python train.py --num_hidden_layers=10 --hidden_size=192 --num_attention_heads=6 --num_key_value_heads=1 --head_dim=32 --intermediate_size=768 --vocab_size=2048 --hidden_act="swiglu" --norm="rmsnorm" --norm_place="pre" --norm_eps=1e-06 --positions="rope" --rope_theta=10000.0 --rope_fraction=1.0 --qk_norm=false --attn_scale=0.177 --bias="qkv" --tie_word_embeddings=true --parallel_block=false --init="uniform" --init_std_qkv=0.0217 --init_std_o=0.00485 --init_std_up=0.0217 --init_std_down=0.00485 --optimizer="adamw" --learning_rate=0.00151 --beta1=0.95 --beta2=0.99 --weight_decay=0.065 --lr_head=0.0092 --warmup_steps=429 --schedule="wsd" --decay_fraction=0.793 --decay_shape="linear" --final_lr_fraction=0.1 --batch_tokens=16384 --max_seq_len=1024 --doc_mask=true --train_tokens=188100000 --max_steps=11481 --dataset="wikipedia_en"
MLP neurons of a small language model. Each row is named by its layer, matrix (down: output weights) and neuron, and shows model dimensions 0-191. Each number is 128 + 32 x the weight over its row's rms, rounded and kept within 0 to 255. Numbers have three digits each. A neuron's up and down rows have the sign that makes its largest values positive.
After each neuron's rows, "fires before" lists the tokens most often just after its 100 highest values on Wikipedia text that the model never trained on. A number after a token or word is its count.

L6.down521:119147130114132127127141102165119093133086139145140168151146166174138080085080141173084082129149134085104069060100055087123126133127154109103058116105116125129122100161137141109177146154109131102137159140149196104106141155161132098136112128110046145166055128121148159168141123125176132142092145092081119110115152100146162115117132137161077165098104206146098153145150080158120120058134132103056152132063078106046080091094135115129154123116115112111056101090077115118125122118154088160111131112152195157149124155173114117058134102094122111113131186031142136147155099107167113109
fires before: "\n" 30, "on" 12, "un" 10, "it" 9

L6.down764:105123167123104129048127130156075081129139073131072151209162086098121135140110165112223137141081123171098093111080140136079151143145162100175138143160141128098117153137116068103174197129099141136106070141148136165169125134102147139089168164172120123167139148134111124095121155092081154144141106110152124078171130097137136145154126179125126091126119074149161111175167157169096123051136204156101162178124115118152147156160111149105108083060118129171145103083132139144183113087129150119159102081158119123134183189116124139073063127102159133091116090125120151167103097133164068088
fires before: "ed" 12, "ition" 10, "e" 8, "es" 7, "it" 7, "te" 7

L6.down739:104101133182115154153133063067107134104166074158125164130049168147068107103068110085094100165140046129150096131119074142095112130138175163110131190179101124073084160111099141159143127065115068141161089100109127120173152103105132082182115090106143168112096138116135096206115147117117116140167073114119159091116140074140134146119135150135120130154164159097096167057197100150141123132081146140124119157144162088154096127147092134122139090116119112088199096121103093153097123141107158160126101166085099118041106164146092157151146129155142163070151125144085150125103155098140083099
fires before: " as" 36, ":" 8, " for" 6

L6.down5:127156106132147118144154125169151103182148104159143096157101095174155150099157086128131126155157096150129157105151140096156090103186143170149080163109172120145094139107104124214129129153127094097066133150147137119111116135130110088131184121177117152145112185132123146128047123125181114174136131143102148145124131100129072106117090116147098115167130041134112151077122103114133172130176145142226115125157084119089164131158111109184128152155113104118231128123168111134094087162142209103173164123140136127150119108163162187033121185171110128077133116094093119092073153092117164160
fires before: "old" 13, "als" 12, "les" 9, "2" 7, "ic" 7, "al" 7

L4.down662:116148117142098158160134125170029101117176110126172137115146144142176143118118142161134026149162083094129123126108088146138121172139087153090116133154156085153112149159080119092141046122150141164161115185157138170127082147131137147102095128145122118165093137100149127120129101095180119175157102130090172164124137134131138098179126144108090115140179133119091101128124115147123100068173172103165093062119165074068139074150167100157199077101154181091123100141132129108132126117159090109111097143145163119167119160179108069148120141125125080164107130151119168163140157138000124147
fires before: "and" 14, "it" 12, "un" 11, "ved" 8, "al" 7, "on" 7

L6.down544:068127139174137074136123153147129156117152116131145115123107078143160123109110119104127156216137194169143121110119156159158115088166133131106125183119105143156148135170157158183078151118112104172098076129163162121067179064160147054156131226209120107140178202135116123142123094140062188192153179136116118157133149142145177117151126101116174111088120099164129127172154148087090180126117226089139111106083128091116182111158128105133107139156155155131136190124141098177127103125155154088117148142089136093150114106115171115173171140141164082138150108099153138140137140132104135137
fires before: "ition" 12, "iv" 10, "e" 8, "ed" 7, "or" 7, "ress" 6

L6.down672:149105132111173112127142142114192148173116134177132083155144178112136103127153118177094139142177097132103094174145102120102128089145135109124122122135109129126088115231111095154099155149080155165108140115142115137098136119152223104138112088225138131106114139116100174048158107113108082153105091162161094115155127164176119116125113131131135149144103136086122076112131105126156118087077162093150097100128057097144095149122129134126115114151101128097113150069110124128124152111139092195146139121113063130136156117152074125000067095141122100174110094097117070170134122102128104109
fires before: "=" 18, "==" 14, " an" 9, "C" 5, "===" 5

L4.down291:143137137100087053125160106105141077153091113143131147157144114112168072181158121176143147142179049099184173122124132076149109119113152148148127100155107093088171132123108122205172133082101098115129135102128149205137069118141110150161158131174069093108101158131094145113128094185124112061054158129138083061174143132094169102142137074092192085159157096142095150097177136093125135139168124173100135170130112151186144182098096110105119181124093098177118165149098104149087161160077110110111130066137123088108188099136097149117140131115132155103110117121133159134109139144170074155
fires before: "\n" 47, " with" 5, " to" 5

L6.down376:088104192144117165108103070180074124165152187095153111172098164109142140173145140113101079090146141081135126082082075107133156139158113141181160169108137119131109103112098073142123214154051131148068165115162115120075062076127110077118093083103099164155065133083149152119091205115141174166137118130193119125163107136133121140090155107105172120156103092071134096086118148116120155138210106148169148142145134084178159126121133129139168087064115105146133122072155102120112113119172113105140157075104156143155142181185122112162126143129150147122123134164149140108153159175125100102
fires before: " |" 25, "n" 16, "a" 11

L6.down232:147072143115139160141063129160146116114102117104123044126144103137132130095156131156123088145184137182099176102084168097154146211177143177098096144112192101137115133153112144136122114097114098105088157109173130155065175121055107111104148113127113206157106109133179090110108116128129160132167129163116130110078128217119077143147109082177143109116152091111116158193109152144112149146121150086171095094134183145085184107131126107099157082104116128089124134120176107149126133158143100204126144135151163093168179098128092159101124151116155089166187102196141134072141132150158094189
fires before: "b" 13, "ong" 11, "ch" 10, "m" 9, "g" 9, "end" 7

L4.down411:144133174065154160108152141120140117188082168204146076104095138078092114174115166156161144093154120155095121179131127163124140111166129076140179151103114102128150124134106113148103144130142143086172123172130156145077144150112117113071169140096126157193164098078142136142115170182154112111078215072128077095131175137151151160154195088167123178154127115150149093153159097134099157078096179081092069102087095141069136173180159173073140117108153097161094151118097096103142082146122151087095139119140146066140082127097151189167156109138145137146109182119147169120145128105147113127
fires before: "\n" 67, "s." 4

L4.down670:091130118136166061122147111181106144135114115111108171182133130094140131058108138062103156057141120171125134150082130151087133091175158066142104136173143114124160123189156181148137109114139159112114191103129132041105128164142123084099158131112181175145122187168147156086185189134132200122124123097114127077135111227121113124158176115119100114131117091104037101176163115120165171134112155088178152142130123144157115109092131114169123123199155095150176144125125082095126079135158134109115126113115130099170129069072128148103165146158077136118128152104142128116142174180132113105
fires before: " |" 48, "in" 8, "ter" 6, "ino" 4

L3.down264:092128112147122150143135114121134068110160120134128121114112169166157146058148112124131143130076103131088132050090114132152134169089148135162101155072114179164126070137073089087160135204140111146110057165110113102127101142131103176129165079101109101139139095121128148152094087079112143117161105164158068082132051111082159179097135132115150126154139193119145155069130158113107097023133082097116134135109121155140111092113120146156094066122139140079109185155092084127090114112132177148127100122138070094150115148163136084136148123111187159060110115110183058096113111102111184113
fires before: "ir" 13, "ant" 9, "oy" 8, "red" 7, "n" 7, "ed" 7

L6.down208:016103109121109166103131174189122134161149150147087123151121136171164136111163160136104132134111157093129147127183104146125152134141142120100131140100108169105109150153129144159186136085145156125125120076116110117123148107120105103152154144213059128162130175153148086055147162141108124129159138096101150162178131133116114142122155110157068169191179144157128129144128113139140134121128156104073173092138143125154092119119159133128131118136136121155189177174156103175116220124163131102191097124114172097120165128109168114000069143128110138097088059123099148136138075166131129150
fires before: "\n" 36, "The" 7, "D" 5, "E" 5, "-" 4, "S" 4

L3.down25:171147172149120106168143144135201065106125073162131106133146058078126153181144092096070153096134108126098130114136082113171122085176130204151134130112138120177180155149116156150207154132157131168096147106106082155062073103151161099139142119112132197116162122137103090135091198131131128105146105142107151105116114119078089102087172101144121142130121090088124101090132069042138132157145120098150160089181133157104143125156146174127173126135181098133062128146127085086138121154121143164149097145189127142152167047126116105144083109116102121075147183170096102096127091166128148145
fires before: "\n" 47, "on" 15

L3.down616:116165104077172100121096106120171084118187075130154089114111119119142119142062112167114084092132160159165157060142118105118137154108079101102136116177111100103095140088162128107173110229100175125130081096145114135124184111124132103106154143110115113139145125125109173065149104102155129140127170109141117142164157126144143076150068083149105129099155087149149127099148151107155118184129132113194095105092079121155080168071149149145202061149121190116144159126093155131130134139086132108112113131183085124190154161197117166052120124140135114164201203115158101150129096092139133169
fires before: "-" 38, "\n" 18, "ra" 7, "|" 4, "ak" 4

L6.down709:121131143076125078148127113223144095111055095158183157082163088120097097108165088092161130110087148152099154159164139139131080051154199186111203192091133140101146083127093129108107143133159137113170166160089131118095157078158109141127124119103180144154092156127072125123084132125160173099089186130131170112155119131122126117150060123132160142134129112112119097147138143125122163161087102104112115170187130144113179120134130159137188103173149143125136116137132094130141139131103098125154123169139137174115128152196166083197159159139185073170074117142123149113161087095170178188
fires before: "\n" 90, " |" 6

L6.down630:123193125122155153114132160130122198155100140117057100138164110109114153103153127107154119107155111155084145185060133094132151124078046119117156119112187130124117081136113118128085164081132154130115125116104130061129161122156157148089085087142112131093075123124169068091184123123123063156184161095157106122181109095116158154200154163106124183073151165182144073101109099143195146157164093105096167111141070110107105151181099164110064180122124126147096151111083146164125175135083083136112173085111163147118122153125122159165119155114091052102151135155154097145126112140090121101
fires before: "\n" 78

L6.down107:138121132107131159138145158145141159152191131101173063068136203144125159096121156180089150109109228069125144163137117148169121100151163111121155073113112101131111087135106187134103126132111154120083157068182134155175179151131085117132112129192145187087134109071094169088139181119162133134073110095134112168132126166134061166159107078181142103122113057168143106135169135177096153134101130125156156121108130142142153087090130113109118094107159124148124178126114097141136109125119109139115150112140184160126117139151134138000119134098064141116142109167133157133139106157187142097
fires before: "==" 25, "In" 15, "The" 11, "===" 8, "A" 4

L3.down276:107130174075072093127113085175128115147108118168138139128114149097137192177142089094104156108126173155053208119062102099161088118106087080200163105165133142057149172127143127140124113124133155123176094168106155125092073130148093113093114154160144077212081150151119121130094094173123160160165131100089098085156117142145134149140177174148107160162143111121075102130075172116100125084159169144153150127156121170074170142152186086101144164126193088114150135154134134144089091132126120133120121136079145068106128173089164156097113142101094113187108114161147127135116161066122105166
fires before: "," 18, " |" 16, "." 11, " and" 6

L6.down181:135057125093158123130159147145047132179136135162115094169147113150168125119083132157055132136087106145149091134154132177083152158155160109143214115067139117109019086138120126144141180110099122146102118061150128114126101133158130140117126108070135181159105120177077112221130173107112084160180111084130115107123156127137102112074150127104124140056153125120107137132125172121105150088140188115123161107113110153119138124194154162144112138141128132173159161115137175117104124154152130145137200120071210164133106120190122125088137134104137105163130174147149127138143120152157069054
fires before: "\n" 27, " —" 13, " 0" 8, " 2" 4

L6.down649:066134118104138147116125138113096209138138066177121091060139097146195135101198139170176102118110099145169136154157171106151157049083092084072079124059123120120135170164160122089144079108174150096193177107117152157122095133100092147134089110204108134099141078123123135070130117112094101156099081128092154126147132118040120087112146133164122141179137137159108093170124160152157161126119136186153148163147131118139105115118115134100092108148143128160091104160092189150168137144119137139088101172149087135168096168103127146093145157194115096158115153085143155147137046137107142137
fires before: "\n" 21, "The" 8, "A" 8, "R" 7, "B" 7

L6.down93:130124097169088120099134106141130092162149126166124129153145102188183140152069107093131115121174082118179223120127126132100186123175140125107130192116155129115134187118122125118126218064151199116137136110102150175172180144104140111142184125154103168087101199130064096131138131125117148134104133134119131140136125174101115136169167110117116096215131069084097161166087136148158145105104099099110165192121166118174149131135126102112174122143103043099162050177178072104088148159162129097140120181145099121127142097156142081094155140132131131114109147135093108148139100108120095076
fires before: "\n" 25, " " 7, " 0" 7, " 1" 5, " 4" 5, " Y" 5

L4.down221:133161096108116105080110121138077082188170090122122113108149172138126164185120103141146116089129106108102152055150162126125130059103107180156140093087134095115099133112096109116125107157121154182120070141102155124144073140109115127118154055126080156163094146150073150074140119116154194171124138080101139131131134128165133132148121115143104139145161118145136137108074148135136162100108165142118138104129105133164144133102136144184222009181157130136156071163066110137090097098113145182160131147115120098147176137159140104059125106180156082224111146102185089084130130104161143118
fires before: "|" 59, "\n" 11, "\"" 10

L4.down134:162182162089127129193131117129091150079084124136114202082127100104116100111163096068153081136159173172106151157166034092162116132155132108132119140094198162134163096104116119141164136173067145161097080145184185116085123112164133138130139115173176176146134134151149133113104157116146154135115210101125137092096121138111114083113125086146172156171150135105087147143105174139143144112116170153085097190131123114113108123143128127128157171155091111025178183117132118184119158138154119120122145173107111091187122121140140149028107153117098117154078088135110143144104120147110151069
fires before: "ian" 24, "ia" 21, "ia," 6

L4.down390:144126134158088120176121123160101167141151119104159185115091134152162118091132122091106153107168171080129119131156094104106098129118137091103095133120070157171133136131158138099094112153141093136132095126090081160132157141107157110155158151200120111123140135105111143081148122129139062092113087132116138197135081090151137125057123142132108073121178173197145178126141093189142167146156117133138130145146097105105147118085158105153147122110153108100179140142137120126122140107149117124155077169102106108097130109128104183000159177118128145114092000136058188127113087080116188142
fires before: " to" 17, " the" 10, " in" 7, " from" 7, " that" 6, " on" 5

L3.down226:122103137155159150145124170102150117124130128144114113116110163084078124146144125090088145135102088139107172167115153119106118123128113092135116137159165111141174124129105096076141106168067135175147063102102115114202146108095102113127104121030136156103090142075184117160077094169093118126218047081173101127106128137145141123141143126080121123133106118128147150104139085165100084179155101107139104059157097140098157130132110064135103151187153087115149089123053138111104061137165132153098162090169091096093146135072187060173181124169154115142109117173158114093158133092115144068
fires before: "|---|" 17, "|" 17, " in" 9, "|---|---" 9, "|---|---|---|---" 7

L6.down428:114135124101109118105155134121118076173154105126150102108133125115100151164058119136135111097089095131100154097138158129118176032097117153177152103118129110127089144119123165164136109165138148155117137122144215159192149070131154124108153116173089140131125171133101137104110160114139151133124077063107137122171132145163139141114100115123132116127188083157139143140134141135083197125125160131145112058125132172128150136063081111216107037130134102120165119149033133119137129126078173129136130083142141086100111156146170113000117128128105113196117144065144092092144132082122131119
fires before: "-" 52, "\n" 19, " -" 9, "\"" 5, "|" 5, "1" 4

L4.down444:131110149117120093138202138152092103184169107146165106141134143115135141088119085108166098148078098159112160178133136187093167158114085109132119168166133139088144157153178090030159169149091084144168185148110164191138102097102150113085148103187184118154146123126087077117080103071096189162101171129139124111145095151140140112164149109183095125140123085120152092145099134156146138092078190092165171086111128131132120104153093125127131103176149116066131100152151140071114182110142092193067081126110140123133095171164125137053102122148134147152129086167159107124152151152085081120
fires before: "ia" 21, "ian" 16, "," 12, "ia," 5, "ia." 4

L4.down586:126161134173113137162150163098095093103126107115163118130157125079127126089101141182133139179151125183081191115162125144149143101146133137135113134089079113119137124138105161173114103118114152109075117105182167173136125109061135144155121127137091152153174179095158169195094121153123138085130153108135073127107091145159148117110132176099173207099177076082168072109106166131149132145110090142132133163130171117164148144106152178089148220156102129177134112139192167150148123095155111125109130020167152100120124175165121131099188125140059095172187130131131197170144088106166122125
fires before: "th" 13, "-" 11, "u" 8, "m" 8, "so" 6, "b" 6

L6.down203:114128121089155098136112177084095130121121133147140081077124117139090109109146138174111166126121111113143112147104123138128120103041118110090168142149096087132110134148111143167128158136070154193129158105090121111132117141136096157132138153127101145137132125099090174078111166135115116100099189121134147147110181106113124149065112107127194084178125099100139131090138142157128105086096112169139174143107164132110171129202086156131091116153111110206152081156119125086109108149154101127161163183123171088143075090141105161000155052166121138111146105204086092208146164134142159116
fires before: "\n" 52

L6.down356:143119141168115100153106141145174166070123112107078066088143126137161103132133090168119109089181102135137152113132200130125065176066152082107111169126146146110168048151234116135148153100100145150132109109118127107148154152134134096133119158154068147085224123191153086131130106134114119130134205152164076193080152109149090087057100097105126123127123107128138103141102161109141061091125116181127125083105188121159148138131105157123118128114113145173137103108161176175174141165146077167112120128135088185129154132119165115065129089139120091125184120093116138153116076147134134106
fires before: "\n" 18, " 0" 11, " +" 10, " —" 8, " 3" 6, " 2" 5

L6.down468:121095122125109099117134189132091137180086143180166079138079081116113110115091124119134107138154137101116107065084139115191079074087125150089082124081138053147093189142114105169136207130109171149087155153125070180109083097151154121083108135115164118118126143174172153092096104147139092160118106177159155132135170139120121129122115055148133135126143122116092093075139148124144171115028095139131114093150125079088099102150075176103142135079151128181176209123154131098100137156148141126166171096095154131162129103135107140091163128126103121059133142185145127158146140113133204163
fires before: "\n" 86, "cted" 4

L6.down465:154076142106141110113153062164144170106099121116098128202131115168168166106081095142176083146109130124135151130153139128079175173156126089098135103155104132093132153063147138089142172108133119119159031084159100173177196111114127126183143105170112137119156103159025128069114144136120109139171111151128124167191103178072100122094155162134135105149110104148138076131155179157129118126112160125143164190116133156121156150107092137144154155143066160152157048172115146128098130154082119138112120119144117141133108170138125143063162062111076155190150147129199129129111065141118142140
fires before: " the" 38, " that" 5, " le" 4, " a" 4

L3.down535:158133108114147134149176179113082145129086105125084075182191038119113109090109112180171149171070151177114046184144129136117129116130112131044082137107128072189150116155183104131130101147101113143196097150090161121124145142105156084122097127133133152139154192127095141146117130181144082184156149154143076111124117146136157135152121120129161177119128131131156109137167127083115110127121150061134136134137133096116212146139122160109072113183134145123112132071130174135080106098129108143056158113155188108105094142117168068163187149107121131107101182109145110173117065152145105142
fires before: "\n" 73, "ip" 4

L6.down399:098131170081122095165179123066098087111092132180168134127151090161159112086119100146130162218119139119118137199177088085145123144141111182126132125136169113145118132134102181105173107140196131068125134114130185140143046089110179120116102172179176092127128136104087162059096129109155110150132085126133108073137056108109115104184158171168167148075106144076124119165105132184149133121153122129167127103141124095114074129079128143104105172124086168091118118107135133118116179067079093135148100085083126104138140113105178132163159107174132095112137137105107100113106056154088165097
fires before: " the" 23, " she" 8, " he" 8, " a" 7, " they" 4, " K" 4